Weights of a small transformer language model: learned positions, untied embeddings.
MLP neurons of a small language model. Each row is named by its layer, matrix (up: input weights) and neuron, and shows model dimensions 16-111. Each number is 50 + 15 x the weight over its row's rms, rounded and kept within 0 to 99.
After each neuron's rows, "fires on" lists the tokens most often at its 100 highest values on Wikipedia text that the model never trained on. A number after a token or word is its count.

L8.up306:38 63 68 76 77 56 52 22 12 80 42 63 64 42 64 44 62 43 60 45 65 54 77 77 22 30 61 43 67 79 42 67 69 61 51 44 52 41 73 43 37 35 68 49 34 34 57 54 73 36 48 51 68 54 35 76 32 37 57 27 36 65 49 59 39 57 36 59 62 54 48 70 42 27 35 55 53 48 57 61 50 62 48 50 65 57 46 31 46 68 62 41 47 39 22 47
fires on: " In" 65, "In" 22, " On" 13

L16.up290:64 34 53 37 50 58 52 18 88 40 69 31 66 59 43 55 41 55 50 36 55 46 71 55 22 47 44 59 23 12 50 18 64 73 53 47 27 65 32 40 75 62 40 47 71 60 51 41 64 68 36 41 39 41 48 59 65 49 60 57 63 64 64 30 65 53 38 40 51 55 70 21 57 57 44 39 46 51 46 27 37 50 63 39 63 60 66 41 65 70 29 71 34 74 49 41
fires on: " for" 32, " at" 22, " of" 12, " as" 10, " about" 4, " to" 4

L14.up220:47 43 79 59 43 42 84 39 37 75 50 58 49 65 74 57 33 15 63 32 48 41 64 56 50 46 64 62 30 56 62 40 67 68 39 40 69 50 43 28 95 73 40 32 54 55 43 57 47 33 43 53 49 69 63 42 38 87 48 36 55 55 47 21 22 54 47 52 49 48 53 55 33 51 23 93 43 51 66 56 27 54 57 47 68 33 62 47 43 40 46 51 37 63 34 59
fires on: "h" 18, "r" 15, "g" 15, "p" 9, "ike" 9, "ith" 7

L13.up211:43 68 34 59 47 52 56 52 75 57 49 09 53 68 29 48 72 81 20 31 71 51 47 53 47 19 62 24 72 35 50 35 49 53 39 47 49 71 60 51 41 48 75 03 50 75 62 59 75 37 67 47 34 72 36 42 53 85 42 75 54 61 59 51 67 58 40 63 45 50 49 34 59 35 57 40 36 60 48 46 60 41 53 19 62 56 52 59 53 40 44 40 81 40 45 68
fires on: "in" 32, "gr" 20, "er" 5, " for" 5, "por" 4, "re" 4

L10.up92:47 44 38 40 52 83 55 37 39 33 47 37 99 45 44 36 34 56 56 39 69 64 64 53 66 58 28 67 76 48 42 46 61 84 36 31 75 57 51 44 36 47 59 44 53 89 45 40 59 55 33 50 41 55 35 29 38 46 57 74 67 62 52 36 57 56 20 42 64 57 61 56 32 68 39 53 57 41 53 55 72 33 51 40 54 37 58 32 38 68 43 74 56 37 47 65
fires on: " f" 30, " al" 11, " p" 10, " o" 8, " c" 8, " v" 6

L12.up301:43 76 22 82 40 40 60 33 31 68 53 23 69 30 44 41 63 61 55 30 45 44 36 70 64 30 27 31 34 30 16 31 35 29 51 39 52 26 48 44 67 45 64 26 26 51 51 68 41 64 36 29 42 35 49 25 25 63 32 52 51 58 69 57 45 60 47 65 16 65 59 65 64 55 69 53 71 56 57 38 51 45 58 53 44 43 62 49 60 17 48 74 59 69 46 63
fires on: "inc" 19, "il" 12, "ic" 12, "rib" 10, "g" 10, "ol" 6

L10.up36:39 41 53 65 52 18 63 23 50 83 29 38 50 92 72 45 51 45 46 30 20 32 44 49 73 53 22 43 37 40 39 34 53 54 49 43 41 47 55 11 74 68 51 55 45 63 46 47 48 78 46 34 65 51 56 29 46 65 42 39 61 37 57 47 38 46 42 36 77 50 41 38 51 63 58 44 21 56 52 65 68 17 75 49 87 48 45 66 51 34 64 40 77 47 28 43
fires on: "h" 36, "s" 19, " t" 8, "l" 7, "i" 5, "p" 4

L8.up3:42 25 37 35 54 35 29 46 33 51 18 27 59 51 47 36 47 72 44 37 53 59 57 68 44 56 41 67 41 70 42 41 56 63 69 45 60 39 47 39 45 73 51 54 15 47 52 36 39 65 40 61 58 30 67 48 20 70 47 22 41 69 49 56 41 47 36 49 78 65 50 06 35 83 46 56 38 65 48 27 62 27 42 40 62 20 57 67 30 29 51 79 62 37 24 54
fires on: " " 18, "ug" 9, "g" 9, " cent" 7, " 19" 4, "0" 4

L8.up92:34 52 41 50 58 45 50 85 75 55 43 25 47 27 60 33 60 57 59 56 59 57 86 67 47 22 46 38 43 37 48 50 60 22 61 27 32 58 28 17 57 61 48 82 30 40 72 52 50 61 52 49 79 68 56 46 47 56 93 55 56 52 41 40 47 57 60 64 74 57 61 45 42 28 44 43 50 40 53 71 75 30 63 63 57 62 60 61 25 50 50 64 70 25 45 54
fires on: "1" 19, "3" 13, "2" 10, "4" 10, " 2" 6

L16.up230:40 74 43 51 38 57 72 43 42 74 56 39 33 70 44 55 63 66 56 62 58 39 41 47 45 61 40 45 43 29 42 39 38 46 56 44 56 38 45 46 46 59 71 45 66 49 60 66 54 39 60 34 34 38 49 38 28 79 28 45 44 31 50 37 26 48 63 59 51 46 56 68 43 51 51 50 65 27 36 54 53 17 56 46 56 30 77 58 75 41 32 51 62 38 52 86
fires on: "ic" 37, "i" 30, "ele" 6, "ap" 5, "ol" 4

L13.up106:47 60 42 54 84 32 73 59 49 56 56 56 61 56 65 54 68 69 51 26 59 50 99 63 50 51 82 44 43 23 41 45 54 37 40 22 37 52 33 48 71 82 69 70 46 60 50 26 52 56 33 30 45 47 40 49 49 41 95 82 51 47 32 56 48 39 25 54 81 46 58 39 54 44 55 47 45 60 48 57 54 50 30 47 42 48 27 52 35 32 48 70 75 28 35 41
fires on: "2" 20, " |" 14, "1" 14, "3" 5

L9.up10:36 55 76 59 67 78 63 60 53 90 49 35 52 83 57 42 55 51 68 35 55 58 57 51 55 46 83 44 56 44 08 42 38 46 66 37 27 23 41 35 53 58 65 32 54 48 47 28 41 52 62 61 42 57 70 51 57 54 43 31 57 75 66 44 41 64 40 52 56 62 61 62 46 36 47 57 62 46 92 41 49 32 81 38 60 36 43 38 39 44 50 75 77 62 42 35
fires on: "qu" 36, " on" 18, "v" 10, "eat" 5, "ee" 5

L16.up99:32 67 32 48 45 24 45 47 41 55 47 69 46 36 14 62 54 15 64 34 64 71 32 57 59 20 67 58 52 43 42 40 32 51 64 47 55 28 65 56 72 79 65 52 45 65 56 42 50 64 32 54 65 56 53 53 64 93 57 42 57 55 61 39 47 74 53 38 63 70 65 43 56 68 40 44 64 52 56 31 48 29 62 67 39 10 55 48 58 71 42 67 52 54 55 58
fires on: "w" 20, "n" 13, " W" 10, "if" 10, "ge" 5

L2.up140:33 52 49 63 40 87 87 74 74 46 19 31 67 84 74 69 62 58 60 38 46 40 46 60 77 51 43 59 37 53 45 57 33 64 39 17 32 36 60 38 41 70 72 31 53 62 76 56 52 45 69 52 80 52 57 41 37 27 41 35 52 67 45 35 62 61 59 61 61 82 65 39 48 29 49 52 55 28 68 56 39 41 58 41 53 50 56 39 08 43 29 46 66 57 24 62
fires on: " also" 12, " most" 12, " not" 10, " pe" 9, " ch" 9, " Gen" 8

L10.up0:31 59 45 39 74 48 47 51 67 71 54 33 86 63 58 49 47 69 67 78 37 97 41 62 72 69 34 34 32 67 33 22 66 76 74 46 46 43 44 58 67 79 73 49 19 55 60 56 50 53 35 32 37 53 64 30 53 64 56 20 58 67 46 46 56 63 68 43 65 56 59 37 63 46 56 46 47 47 50 57 41 35 55 27 51 62 42 42 66 47 57 57 85 50 38 44
fires on: " F" 19, "f" 14, "v" 12, "ist" 10, "ec" 8, " f" 7

L6.up10:39 42 21 52 59 58 62 47 44 77 20 56 44 62 45 56 51 32 69 52 37 52 51 67 77 57 08 08 54 36 36 50 63 35 56 32 46 76 64 51 31 66 36 38 42 54 57 53 36 64 62 47 34 56 54 73 49 37 48 52 60 57 59 43 53 48 60 49 24 64 50 61 62 38 70 53 54 31 64 52 40 26 55 53 71 49 59 65 52 31 34 52 56 39 48 31
fires on: "ot" 23, "==" 17, "es" 5, "ec" 4, "ing" 4, "e" 4

L10.up233:39 34 49 42 62 57 61 36 32 80 36 40 38 41 90 51 31 43 24 12 47 46 58 73 70 66 43 64 49 49 40 41 60 77 59 37 68 45 49 32 47 53 33 63 48 34 45 49 47 48 57 53 22 38 53 47 38 36 40 37 65 35 39 47 53 31 58 50 35 70 47 49 40 54 55 36 57 45 45 87 44 44 75 68 73 46 51 57 31 61 44 69 88 55 44 77
fires on: "h" 35, "os" 26, "s" 19, "ed" 7, "un" 4

L16.up262:44 16 41 42 56 58 54 51 52 90 18 65 37 30 61 68 47 67 48 44 79 34 36 70 31 36 60 26 42 59 17 52 60 73 44 44 50 55 59 36 55 68 32 47 28 43 58 72 53 36 65 60 53 38 52 54 54 29 51 67 40 73 69 34 44 67 56 57 51 49 78 49 54 36 34 62 35 26 63 35 48 35 59 36 39 42 67 66 62 51 65 38 42 66 42 59
fires on: "u" 27, "," 15, "ic" 13, " in" 12

L14.up2:38 49 58 45 47 35 86 45 36 68 49 49 43 61 56 61 68 47 38 35 53 88 41 45 71 35 29 50 41 38 44 63 49 69 46 42 65 56 61 31 63 82 27 40 48 67 51 33 62 59 74 65 55 38 36 24 39 76 45 36 60 39 52 51 46 61 38 68 30 69 75 56 68 70 46 73 27 57 62 43 62 35 62 21 80 25 37 15 50 34 46 55 48 60 29 50
fires on: "er" 13, "p" 12, "g" 12, "el" 11, "is" 10, "ist" 7

L2.up264:33 57 60 58 62 69 59 47 36 73 36 61 27 61 35 50 47 64 72 83 65 57 33 52 56 53 49 33 35 34 14 40 24 43 68 31 33 67 42 56 50 71 45 39 46 40 59 49 69 27 56 63 72 48 50 93 58 22 74 71 60 62 49 25 60 50 40 40 68 58 52 71 60 59 34 40 56 52 58 50 38 43 69 37 60 60 57 71 45 42 20 43 51 61 60 69
fires on: "os" 13, "th" 12, "ons" 10, "pp" 9, "ilm" 9, "ep" 7

L16.up153:30 26 46 43 60 54 62 58 19 56 32 57 72 37 58 50 38 61 67 43 53 52 34 42 54 30 50 54 41 53 45 63 71 59 70 50 68 59 42 34 48 79 67 73 52 51 73 51 53 54 41 33 77 48 46 60 44 53 58 54 41 54 51 61 24 45 21 46 53 65 63 53 22 54 20 76 17 65 69 47 43 27 69 57 63 36 61 91 18 20 23 61 62 54 47 49
fires on: " " 93

L6.up88:37 51 38 54 64 46 81 84 53 75 30 51 41 45 49 45 57 54 68 49 42 53 28 59 32 34 58 48 52 25 39 60 59 44 59 35 22 58 20 50 53 72 67 59 30 43 53 69 81 68 33 39 56 88 48 55 34 45 69 59 66 59 47 22 36 41 61 53 63 55 66 42 50 50 55 62 42 59 75 46 52 63 48 30 72 32 49 49 32 69 50 48 55 14 52 38
fires on: " 1" 29, " 2" 16, " Team" 5, "1" 5, " 0" 5, "′" 5

L6.up281:40 39 25 62 60 58 54 76 65 62 22 48 49 38 47 51 70 57 35 48 45 38 29 44 48 25 53 60 38 23 42 56 51 50 31 39 59 45 50 56 42 73 64 42 51 47 98 43 78 46 53 40 61 60 61 71 51 51 49 33 54 80 83 42 33 37 59 56 32 71 71 51 77 45 25 32 49 29 46 48 81 61 63 69 60 50 67 40 33 64 47 69 41 77 72 71
fires on: "a" 22, "us" 19, "is" 16, "i" 10, "y" 8, "ary" 4

L8.up232:43 70 31 60 29 40 54 83 51 48 49 56 64 63 33 55 51 76 85 70 52 48 38 59 48 28 67 45 54 57 59 37 13 66 33 43 31 87 76 20 66 51 61 38 51 54 60 60 75 47 66 65 29 43 36 48 65 69 38 59 59 54 57 42 44 65 19 20 28 58 50 53 61 28 43 29 62 52 37 50 58 46 68 37 65 51 72 50 38 38 43 36 60 67 58 44
fires on: "r" 25, "er" 12, "ist" 11, "gr" 8, "i" 8, "res" 5

L9.up186:36 68 72 55 57 71 55 44 54 57 52 51 59 52 69 32 39 33 96 19 53 43 55 60 62 41 58 46 78 49 37 41 42 59 70 45 39 58 48 22 79 60 47 49 37 36 59 38 47 52 63 52 59 30 53 34 61 34 67 40 58 61 40 50 23 67 75 56 34 38 60 79 44 34 40 61 54 35 87 27 60 39 59 65 73 31 51 67 44 30 59 38 61 37 18 36
fires on: " gr" 14, "oc" 13, "v" 13, " Gr" 11, "qu" 8

L3.up11:52 54 54 63 46 66 39 25 39 79 68 50 83 48 62 43 56 64 28 60 34 49 50 73 67 23 57 56 46 62 60 24 53 89 31 41 41 56 67 51 54 34 46 25 31 80 67 52 76 67 56 42 55 62 34 43 56 41 49 63 48 49 58 48 59 61 45 42 39 64 37 47 60 62 33 48 40 16 45 33 63 59 65 69 59 75 67 56 51 64 42 33 21 55 37 74
fires on: " Fran" 16, " en" 13, " des" 10, " En" 9, "ren" 8, "rit" 8

L9.up110:47 56 64 25 53 61 61 72 29 50 78 43 70 50 61 00 52 70 69 33 39 64 88 89 44 53 78 44 50 28 26 54 73 46 38 44 43 56 45 34 49 82 47 68 69 47 61 40 35 47 38 64 64 60 35 54 64 39 74 59 67 35 54 53 34 50 27 46 63 55 62 26 35 37 31 29 48 35 54 60 34 34 27 54 59 54 52 53 43 30 30 53 62 22 05 70
fires on: " between" 19, "per" 11, " by" 10, "I" 9, "N" 9, " includ" 7

L15.up40:47 48 57 50 61 48 46 35 35 48 41 60 40 74 53 66 40 22 44 56 45 70 42 41 71 55 25 15 33 52 56 53 76 54 44 46 44 62 49 34 74 61 53 70 23 47 51 62 39 62 62 42 50 67 65 73 38 40 70 44 47 51 55 20 60 44 55 29 78 50 56 33 71 56 71 52 46 34 36 59 31 38 68 60 62 22 40 37 26 31 40 79 59 54 52 65
fires on: "ar" 24, "e" 22, "b" 12, " " 7, "==" 4

L9.up34:48 58 77 85 53 65 52 12 37 45 33 79 49 38 60 67 39 45 47 47 49 53 73 78 58 16 48 35 00 69 51 51 46 71 39 29 66 51 38 76 62 48 52 67 67 57 49 46 43 53 72 49 79 38 51 73 56 55 64 27 49 44 46 65 52 67 39 40 57 61 53 28 36 45 20 46 40 42 59 49 52 65 66 34 57 55 52 21 44 69 45 61 51 28 28 55
fires on: " pro" 70, " In" 10, " con" 8, "ro" 4

L13.up98:42 59 65 65 57 36 59 56 52 55 48 68 47 82 61 75 59 49 36 54 43 55 29 52 36 60 17 53 41 50 48 50 59 50 59 42 38 54 44 39 50 64 57 33 47 36 74 49 65 52 53 39 47 58 64 37 33 66 47 26 66 71 55 51 46 42 47 55 78 54 74 51 67 70 63 43 52 37 50 56 53 08 47 36 66 50 52 46 58 37 58 50 76 68 79 37
fires on: "v" 15, "os" 14, " Team" 9, "ation" 7, "ound" 5, "ist" 5

L3.up198:35 52 49 67 63 51 56 53 16 62 52 49 46 62 46 33 60 85 69 49 45 61 54 52 42 36 57 25 19 35 30 59 35 62 48 41 56 63 42 27 53 75 30 32 43 34 82 40 81 23 49 58 86 54 46 54 57 35 63 52 55 67 36 37 62 58 55 58 49 57 65 55 57 17 30 38 65 45 48 52 61 48 89 59 56 39 46 37 44 50 35 44 60 59 28 76
fires on: "ry" 15, " The" 15, "th" 10, "ch" 8, "ilm" 7, "The" 7

L10.up113:39 46 65 70 46 65 61 45 51 19 63 53 59 45 39 38 51 40 26 68 53 51 42 66 57 45 52 23 63 59 64 40 74 59 20 45 57 83 55 40 57 43 54 32 39 41 51 49 53 60 57 61 64 41 33 28 34 48 72 51 54 47 46 41 37 70 44 69 44 80 82 49 60 60 63 65 67 67 46 36 76 32 31 48 40 53 41 30 55 26 39 70 37 56 35 54
fires on: "b" 46, "f" 26, "g" 5, "est" 4

L2.up112:29 41 48 86 34 77 72 52 64 39 41 55 71 68 57 60 40 56 36 59 59 75 35 70 68 50 49 67 39 52 51 65 53 87 37 25 49 61 56 36 59 58 62 50 62 64 70 66 68 88 50 61 89 56 62 46 51 32 64 29 55 63 64 44 64 30 08 41 53 69 63 47 36 60 24 41 47 40 67 59 58 34 58 68 60 29 35 57 46 50 61 76 52 56 36 54
fires on: " ass" 37, " acc" 36, " not" 11, " cl" 10, " Gen" 5

L3.up26:31 34 61 53 25 49 75 52 73 53 63 32 60 67 85 44 53 48 61 57 46 41 47 56 55 48 53 30 58 63 48 69 37 31 70 40 27 54 66 68 48 44 54 33 51 53 61 52 59 50 72 30 44 48 84 26 47 42 81 40 40 38 32 45 44 58 48 64 44 73 45 34 62 37 48 37 51 46 77 48 50 31 52 25 68 53 47 25 09 40 47 47 45 62 52 59
fires on: " he" 90, " He" 7

L10.up300:37 65 43 72 47 33 64 76 38 42 49 59 56 90 70 38 30 25 60 36 27 53 42 75 53 45 61 41 63 48 28 52 37 86 50 43 57 53 61 58 61 64 59 54 49 78 25 59 43 45 46 60 61 63 70 44 50 66 44 10 31 30 28 21 37 76 43 36 43 70 46 33 45 61 72 47 49 56 54 70 45 57 47 46 63 40 52 45 52 53 76 56 68 42 43 40
fires on: "qu" 28, "o" 25, "ar" 12, "ur" 9, "l" 6, "u" 5

L3.up276:41 66 40 48 69 92 70 33 60 46 59 71 63 49 43 04 36 61 38 13 50 89 61 55 70 49 31 41 55 44 40 35 25 50 46 48 38 84 40 49 60 36 60 33 59 51 40 68 84 63 58 32 87 28 34 27 40 55 45 62 63 60 56 47 33 43 45 34 53 52 63 43 49 58 13 58 24 60 56 48 45 27 62 48 44 47 44 38 40 56 53 53 64 38 36 64
fires on: " s" 31, " v" 23, " g" 21, " p" 12, " G" 5

L16.up111:19 64 57 40 56 47 64 36 43 88 52 59 49 53 62 55 57 24 57 49 54 58 70 65 45 50 40 58 53 55 64 36 24 69 61 52 67 65 66 40 69 76 36 19 23 37 47 90 42 60 57 49 41 37 82 41 34 59 60 27 39 31 71 41 32 63 34 41 52 27 42 43 45 59 63 35 66 34 61 48 50 50 66 58 67 41 63 15 31 56 53 46 46 50 26 47
fires on: " p" 35, "p" 33, "pp" 7, " qu" 7, "il" 6, "g" 4

L8.up276:44 57 68 61 60 44 69 55 56 63 28 38 43 40 62 47 58 57 57 41 60 66 56 76 42 50 47 76 51 18 61 68 47 40 49 25 36 40 35 32 49 66 45 48 42 35 61 45 53 71 40 47 76 69 66 49 51 61 83 67 48 65 37 48 50 47 27 31 99 47 40 62 34 33 59 29 35 55 85 56 62 04 59 59 55 75 64 74 44 32 66 53 53 41 61 46
fires on: " |" 37, "–" 20, "3" 15, " m" 8, "2" 7, "1" 4

L15.up147:54 33 28 70 84 46 63 32 58 30 45 48 55 69 54 46 12 38 67 30 78 62 23 84 56 41 17 37 67 42 37 47 61 72 40 39 42 63 34 70 51 58 57 44 41 59 32 57 62 88 34 45 39 26 66 51 55 48 50 33 58 52 47 20 59 50 60 51 51 72 69 38 48 91 73 57 43 61 54 62 33 56 75 33 48 46 63 48 61 39 70 69 78 32 59 52
fires on: "t" 18, "l" 10, "o" 9, "c" 8, " at" 7, " and" 6

L13.up153:37 62 43 52 57 34 63 51 45 75 33 61 25 41 49 46 47 67 39 60 39 87 61 60 70 27 22 57 45 58 56 51 65 56 45 40 44 42 62 67 46 51 52 52 30 83 64 57 93 68 29 48 45 47 42 07 64 74 40 35 26 52 53 34 34 56 44 63 38 60 67 44 51 61 51 52 54 63 57 59 51 44 51 29 49 25 52 32 56 57 10 83 52 62 52 51
fires on: "m" 21, "le" 20, "ir" 9, "et" 8, "is" 6

L13.up260:40 63 66 71 72 40 49 61 47 40 32 51 44 47 20 33 64 53 54 22 40 58 37 48 50 56 43 25 53 26 44 60 53 49 62 45 56 72 66 41 54 55 75 23 39 69 69 26 86 61 50 25 75 84 40 30 25 56 82 33 68 34 57 43 49 58 23 28 80 58 59 44 68 41 44 59 25 52 73 60 38 53 49 28 61 40 41 59 68 54 43 66 55 41 49 40
fires on: "y" 35, "se" 12, "t" 9, "end" 7, "ast" 5

L10.up12:52 39 69 26 66 64 65 50 46 28 47 62 63 35 41 10 51 78 45 31 65 63 75 64 67 49 47 52 60 44 38 47 44 40 30 38 44 62 44 29 26 41 58 41 60 45 65 33 99 35 21 60 61 46 37 47 62 35 37 54 44 69 68 49 69 39 47 56 61 51 57 62 42 26 47 58 28 46 67 48 49 28 41 34 80 68 73 18 31 63 40 58 72 59 35 49
fires on: "." 23, "el" 11, "r" 10, "l" 8, "ce" 5

L13.up288:39 40 58 81 68 64 47 47 27 50 50 55 46 57 41 44 63 59 20 60 45 24 77 72 45 55 33 31 72 59 33 47 67 57 42 31 62 30 41 44 48 53 90 49 46 32 70 44 75 50 42 39 80 45 48 26 44 54 64 57 60 42 52 41 38 66 58 22 65 46 64 09 61 54 49 38 41 29 62 79 74 29 43 56 59 16 43 51 49 59 66 56 52 40 35 81
fires on: "v" 19, " |" 16, "al" 16, "ant" 13, " L" 8, "r" 6

L10.up162:32 54 50 64 31 38 52 48 50 45 59 39 59 46 62 30 44 87 44 58 39 60 51 41 75 36 48 50 58 47 55 40 39 36 43 35 55 71 43 34 82 50 35 57 58 45 82 80 47 58 52 83 62 13 37 47 42 39 53 40 76 51 40 49 57 47 48 57 61 40 74 57 68 39 43 08 45 39 62 49 83 68 40 64 50 37 68 63 54 38 44 38 51 50 52 66
fires on: "av" 18, "v" 15, "ol" 14, "ail" 10, "ru" 8, "r" 7

L2.up247:37 42 29 45 33 51 74 62 76 42 59 51 57 70 75 58 62 70 61 42 50 35 44 60 45 56 57 67 39 59 57 51 51 25 45 46 32 49 72 50 52 50 47 40 75 45 60 51 60 55 64 37 64 54 83 45 33 52 51 49 51 52 48 34 42 50 36 44 45 72 71 30 28 52 37 45 19 57 63 55 56 50 19 40 64 33 71 37 00 63 35 80 75 57 46 57
fires on: " he" 26, " =" 25, " she" 19, " He" 17, " has" 4

L13.up232:46 59 63 32 25 60 52 55 49 40 60 80 50 61 25 61 35 78 50 32 59 32 62 59 43 31 55 58 50 53 63 29 28 75 44 47 38 96 44 58 72 44 56 36 39 66 83 76 83 61 40 49 60 48 68 45 32 42 55 45 47 68 57 65 35 38 42 58 14 58 69 53 42 23 38 66 44 71 42 69 57 49 60 70 33 53 79 55 28 29 61 59 39 36 60 37
fires on: " |" 26, "s" 12, "er" 8, "i" 6, "ed" 5

L2.up101:36 44 65 77 45 68 66 72 47 43 41 50 70 74 64 17 53 61 47 31 43 69 43 42 47 48 47 49 24 39 31 39 25 87 36 35 53 65 55 23 64 59 74 38 58 41 64 35 69 50 54 44 66 46 56 65 29 29 67 46 64 44 69 42 32 53 52 56 53 72 74 49 28 33 42 65 59 54 74 42 23 32 72 40 59 52 65 44 20 42 33 53 78 66 41 60
fires on: " The" 20, " M" 18, " ch" 13, "rib" 12, " Gen" 7, " Re" 4

L15.up94:56 42 60 55 56 57 36 62 66 34 41 10 48 40 43 52 67 35 33 14 58 34 65 85 39 59 84 47 67 33 57 13 53 54 71 46 40 62 45 33 51 65 60 25 50 73 78 37 43 39 29 42 59 52 57 44 16 41 65 59 64 30 74 40 68 57 38 58 57 47 48 47 31 66 49 27 44 50 34 51 67 45 66 21 65 58 60 41 57 44 47 70 53 45 47 55
fires on: "-" 12, " with" 11, " for" 7, " of" 7, " been" 7, " be" 7

L3.up236:32 53 52 69 83 62 56 52 38 36 26 66 46 50 55 55 29 51 35 49 73 57 39 53 79 66 44 26 44 47 36 27 69 32 37 36 57 69 45 70 49 74 70 51 80 54 60 39 52 63 22 22 76 21 35 34 25 31 41 57 55 46 51 65 38 56 48 48 49 65 62 42 75 32 47 32 39 43 49 42 43 79 64 61 57 47 57 78 48 67 42 67 34 53 44 65
fires on: "==" 44, "===" 25, " =" 13, " comm" 6, " ===" 5, " l" 5

L16.up83:45 30 42 43 51 64 67 42 61 54 61 47 49 53 55 57 60 61 19 49 34 51 55 61 45 44 50 45 37 37 39 49 64 81 62 58 71 67 68 52 50 57 66 26 35 52 65 65 92 40 67 31 38 40 49 21 44 52 68 47 52 88 75 49 37 59 30 63 46 43 60 40 47 39 35 52 27 36 44 44 71 77 37 31 39 57 77 14 53 45 47 58 55 46 60 74
fires on: "on" 24, "et" 19, "y" 19, "i" 6, "er" 6

L14.up184:34 41 43 78 51 48 52 55 29 53 32 51 29 78 47 38 75 43 59 60 74 39 82 47 20 36 35 53 61 58 41 47 77 61 52 32 31 55 48 28 43 45 70 42 20 50 63 61 63 64 69 70 18 50 56 27 47 56 55 64 91 49 60 48 48 63 51 50 54 51 62 31 58 58 69 26 70 33 78 39 30 41 67 76 75 70 39 41 55 34 61 52 50 49 19 67
fires on: " D" 23, "D" 19, " R" 11, " L" 10, " |" 9, " G" 6

L14.up104:41 58 36 32 64 45 74 40 40 53 55 31 48 52 62 34 34 39 57 46 77 85 46 48 50 41 68 57 25 69 28 43 25 67 61 36 47 51 51 45 65 63 53 38 47 50 55 44 57 68 80 64 54 53 49 58 40 37 55 54 36 53 62 23 61 64 41 65 30 66 58 17 86 53 29 53 53 68 37 51 34 31 40 44 66 63 31 61 29 45 50 56 51 43 44 55
fires on: "ur" 19, "est" 10, "at" 10, "ul" 9, "°" 7, "av" 7

L15.up41:31 63 38 54 59 38 60 50 58 51 46 30 41 71 70 41 47 55 41 52 63 59 48 63 53 30 98 39 72 33 20 37 55 22 52 42 58 36 64 63 56 56 78 61 51 73 48 34 35 65 59 43 54 44 35 31 52 63 50 42 71 58 42 57 64 77 56 32 74 73 60 41 48 72 62 41 51 39 56 34 59 22 28 70 50 53 18 37 49 59 68 63 44 42 41 75
fires on: "n" 28, "l" 15, ":" 7, "if" 7, "w" 6, "t" 6

L10.up138:44 85 56 62 54 56 48 54 49 40 77 51 60 41 33 48 63 78 35 52 45 54 56 61 43 54 47 35 55 60 29 43 60 72 18 51 40 40 54 31 67 56 64 46 43 67 48 52 47 50 29 53 41 35 44 44 24 47 48 55 55 73 34 36 49 40 71 16 67 62 48 51 52 55 23 45 60 50 72 25 09 51 45 57 53 67 51 55 23 44 44 86 80 76 49 50
fires on: "pl" 14, "end" 13, " serv" 9, "ough" 9, " under" 6, "ing" 5

L10.up268:43 72 26 80 56 43 68 71 52 20 54 54 63 62 51 54 45 63 42 35 44 60 24 52 46 33 41 62 61 36 32 29 53 41 64 44 49 84 52 38 52 68 42 41 39 55 58 65 55 44 52 61 37 11 45 60 39 39 82 57 58 60 64 23 37 68 60 37 57 55 84 56 78 47 63 45 59 47 55 56 43 38 42 51 73 40 67 41 58 18 66 32 55 57 47 67
fires on: "est" 18, "el" 18, "ad" 14, "v" 12, "ed" 11, "ail" 10

L4.up75:43 49 27 88 54 60 83 41 79 44 24 31 52 60 69 68 77 41 56 27 56 42 29 50 72 29 33 55 62 46 45 70 45 33 48 44 52 35 56 48 60 51 68 40 91 64 73 73 60 82 74 59 48 35 87 62 34 49 73 37 57 46 49 39 56 47 42 53 48 63 50 58 68 46 45 38 41 33 79 27 38 54 39 58 57 27 55 55 40 40 32 72 47 81 29 35
fires on: "ly" 59, " also" 27, " not" 10

L9.up152:47 56 57 41 37 46 67 60 60 42 51 45 20 43 51 67 65 77 53 21 31 47 74 73 51 36 37 53 43 35 23 55 46 65 47 38 67 46 48 54 73 49 79 50 29 52 51 39 54 52 49 19 79 40 59 33 57 76 71 48 45 61 55 21 51 28 53 32 52 74 55 37 74 65 32 52 54 54 44 79 49 42 29 54 72 28 46 82 30 46 42 68 63 54 36 64
fires on: "r" 30, "v" 25, "ment" 19, "ution" 6

L2.up260:37 57 38 50 61 66 64 49 52 43 81 71 27 57 38 45 44 57 35 56 66 69 44 59 62 53 48 55 46 36 35 14 52 53 43 30 39 74 43 43 78 71 89 48 69 41 60 49 38 74 63 33 73 50 30 33 52 38 44 81 62 42 45 63 41 25 58 52 65 82 65 43 51 55 34 40 56 48 48 38 58 54 30 42 75 42 65 40 29 50 29 90 23 76 48 72
fires on: " N" 33, " n" 27, "==" 27, "N" 9, "===" 4

L10.up47:45 64 61 29 72 56 14 38 44 52 38 38 48 20 37 40 75 53 47 62 99 46 56 79 56 42 42 68 54 43 44 52 45 41 22 38 72 70 51 34 36 45 76 46 42 53 63 65 63 41 50 69 41 59 45 53 28 60 42 57 45 64 73 28 63 23 51 43 64 43 49 35 42 44 27 49 38 46 61 49 39 69 67 57 60 40 42 28 59 39 37 45 79 33 21 87
fires on: "d" 28, "r" 23, "il" 9, "ll" 8, "l" 7, "t" 6